Part of a small language model's weights: vocabulary 8192.
MLP neurons of a small language model. Each row is named by its layer, matrix (up: input weights) and neuron, and shows model dimensions 32-159. Each number is 500 + 25 x the weight over its row's rms, rounded and kept within 0 to 999. Numbers have three digits each.
After each neuron's rows, "fires in" lists the words (lower case) most often at its 100 highest values on Wikipedia text that the model never trained on; "fires after" lists the tokens most often just before its 100 highest values on Wikipedia text that the model never trained on.

L6.up339:531494519569415506463490516532518492477489494506507530494522522504467517470511471514512532539491489461473472515508496438537515486466476530490531535525513508480507507473538528516554523501537500511530523533501501502486516529525503524507518535494464509499493459512519517484548473505455496457494481506471506502549536487487517572520532482504504513518479481525504522490522516506489501511496
fires in: "he", "but", "however", "heino", "and", "who"
fires after: ",", ".", ":"

L7.up54:487530480470496526495498503515504519518521474495475507487522529502475508502519449508481476504459519530450449531498552489481502503483494524528479503517493487541518495520562495470475526533491488490482532574508515542559472494511507466486473542476488467531503509519496555457511468492518521502447513503505524495544539468495512511502489526501518523481529476506515434508522498513512493508542
fires in: "on", "later", "recording", "music"
fires after: "\n", ",", ".", " months"

L9.up517:550521521516518484490503523488553495533526487496455494497507514448487507486528486496514460504452493494499527505539543496539499503503548508472488491526509502488533557473537468453489510501486538507525555497481483505490505483502469504489500545483487471569514456495515489513476461468494498477515493519506502479455502471495505481470502484477518488482477508511465526520508457523507526513490
fires in: "s"
fires after: "'"

L8.up358:516521546527481506510464479532513491491479471496535539489500470511500506529488505506510495530504466489492500533505522455519483458485540497476520523459480528512509492457485577501524510422521525507493487531452515535458516505505484480459526524504497455522535498508528558448528539478435461496469489496521487487495493481515500512512533506496485498489498485478463466495529497528556461496506
fires in: "but", "when", "where", "yet", "before"
fires after: ","

L13.up965:510518497503516470477510529505543482499504512515496498497493504482481526444536535512520480484528468473555477524498484513535534502535500490452505463500511551485511509502502513492470493459506538508458492506481476543505473478480530504527511530496473491524510507508521511524496485465467516457502493503487541468494466494481486501515512434488502475463523489481507498508498486510507509531506
fires in: "the", "00", "000"
fires after: " of", ":", ",", " at", "1", " by"

L14.up793:552527495490491476475463507463534527523511481528490481491504525490528440508515540482564482511483467484486501550483539427472495486472500448467474481508504531488495481470489505521514518471494534519493482480440506474507514523465457487494531503440506520523516503453495505500485522476499513522484490513508494507519474527461530493513525487479508516515510479537501441496495521504503524491492
fires in: "the", "new", "at", "for"
fires after: " in", " at", " of", " the"

L13.up240:472540505502506523501473501476518490468502490524518501460476484501531531504493517484488510514468522487504490520520466492483486510488501478519486509484478502497543532506492505493473490457504500510524501505516469475460524542505476518498534506514454506446489546543547525530486472473477483529507484524513478493496547474523510499535478491500525499493487459514486498527501534468479461520515
fires in: "21", "26", "24", "27", "31", "16"
fires after: "2", "1", "3", "4", " short"

L11.up389:489497513465460504486500550519501472557496500527494489498540466467504467512482545502552522525501474515485558492497537471509500472539492462487515513479498539505495512496493485507502497458464475498511447489514482496533505490470502484501553503477441506544511509546475478458455461481524487474443529503516459516493499487480504480532497475480522466467484481492454489505546524517511486480511
fires in: "the", "an", "a"
fires after: " at", " the", " in", " of", " In", " as"

L7.up602:525494504471472521513494490498498476477491493500505505493501530492494450512493496458516493495461459541483547508496495496464477531493542475511539516560514468517520494502498518485518495562490488504507502567465469524502505481479494536503495521475439446507533525482547515512458559518485480484459512519491480509461504438526485483513486559492499464499527503493533483514504513503496489482532
fires in: "they", "these", "some", "many", "were"
fires after: ".", ","

L8.up521:514477468500479463477502515455472546507542480451506504508472533481491483446494507546492466522464509487514490512505489501539482498492504471443505521500560493488540522488498519464512473541565554501455517484480523502488508473508494518489500524499493494472520516524473480488541463462476580480496511499495488504522512525476497505518483491494508443531536505518539456515492499501467471491543
fires in: "the", "it", "this", "production", "historical", "official"
fires after: ".", "\n", " ", "==", " \"", ")."

L15.up50:521546480493513513464494508535538485509499450505474489476483487499438518528526488475531455495524525471510510550506508486471474485524494514517530517492465526523494500520512523463546491463523506553514479506493487548485520487469462511510533502488472477464483547518503507493527471460529503476488551508442504501486495513487469538551473528543481449532495500493504487480520445490505487534507
fires in: "10", "12", "13", "11"
fires after: "1", "2"

L14.up78:527506488503497498491462524497525446496506512501486495478444498474478501526507519489527462521486455498448518521493513531520487514495510465501536486492539533495502501511494507479495514475508543536498523544482416486498492483480489534490509493511482485482512502507458506506570515469550481482485517489497454476440533503474478440479495518516512475498519486478492466507479448468507460518541
fires in: "it", "they", "couple", "we", "two"
fires after: ".", " the", " as", " that", " \"", " ("

L11.up677:553538509478488481495521524469508449495523500505483465483512525509518494518523488473519524531511460422506490526483492460530548484446520494479519471531494480520537533482515491486494470518481465489524483569512515521502475529484479479494569537469503475483495497481510533541495488497476512477451551511529498513507506483525502479510501467476484476474498492534504471511512498488506488510523
fires in: "first", "united", "second", "third", "long"
fires after: " the", " a", " his", " The"

L9.up849:541512532411486520476482489467510493524520484483455476461488484485470502528501498502520505503457484506456467521458510474474476521500544507539519523454521550506478517554507471515526507554513505512519499483460522479487474482509495561497529478472482470501495494516503480479492499500495494484482512508518436498526564467480470492530514520510511497511545483494509456511508509493510501515532
fires in: "they", "i", "we"
fires after: ",", ".", " that", " \"", " which", "\n"

L8.up181:514478523485437542510486446498502517499552475524487463478512454485509477509485471483457516511455473543471504508495509468494495507523529527488504506530481461577521518474508522473505478528487529500514527525463525514483444517536435481475538524489458481537496472499503503484481517487498487481436482498500491498497543475534532467507484546496525487503517528516521509490500501524474526474541
fires in: "but", "and", "years", "year", "1990s"
fires after: "0", ".", ",", " that"

L7.up996:506492505532459515520495527527531496461505472510494498509524571481484494489507495489483501497499454505498471500493524479486524519498466534506495544517511476495461510516554503520495500497508502492487522544483493529514487512535457501463501471486466487517516519513528532534560509493480502522443502517547520500479544491547496536532459575486551484498535478536518444498474458442507476514532
fires in: "that", "and", "however", "who", "which"
fires after: ".", ",", "s", "ing"

L11.up540:491489477471470468465502509480519516516504494522521463480518490477527504481492505529477507539473482518485492530505499517592515525522490484478504526537480481502498545459468429519507487530507492511502506507485507527485515552486448489471533554468496521504485480526520533519504458495471487536442514494487546496451466457479495481500485485465494486503498498491470480519531505486496493464486
fires in: "s", "first", "another"
fires after: "'", " the", " his", " An"

L8.up731:471508484502493472494496532499462545544499475470516462492460477496468502519507482509497450496481487511533454523515473481461494491500556516481527472524494491537508484434499492465482538491490482504496475520511542521509528480525453535442513566461518463478516520490487483524505462496528524487498496511521493517503496519523522509487539541483545499497494491507538484507488489480550496476525
fires in: "as"
fires after: "\n", " served", "-", "==", ".", " worked"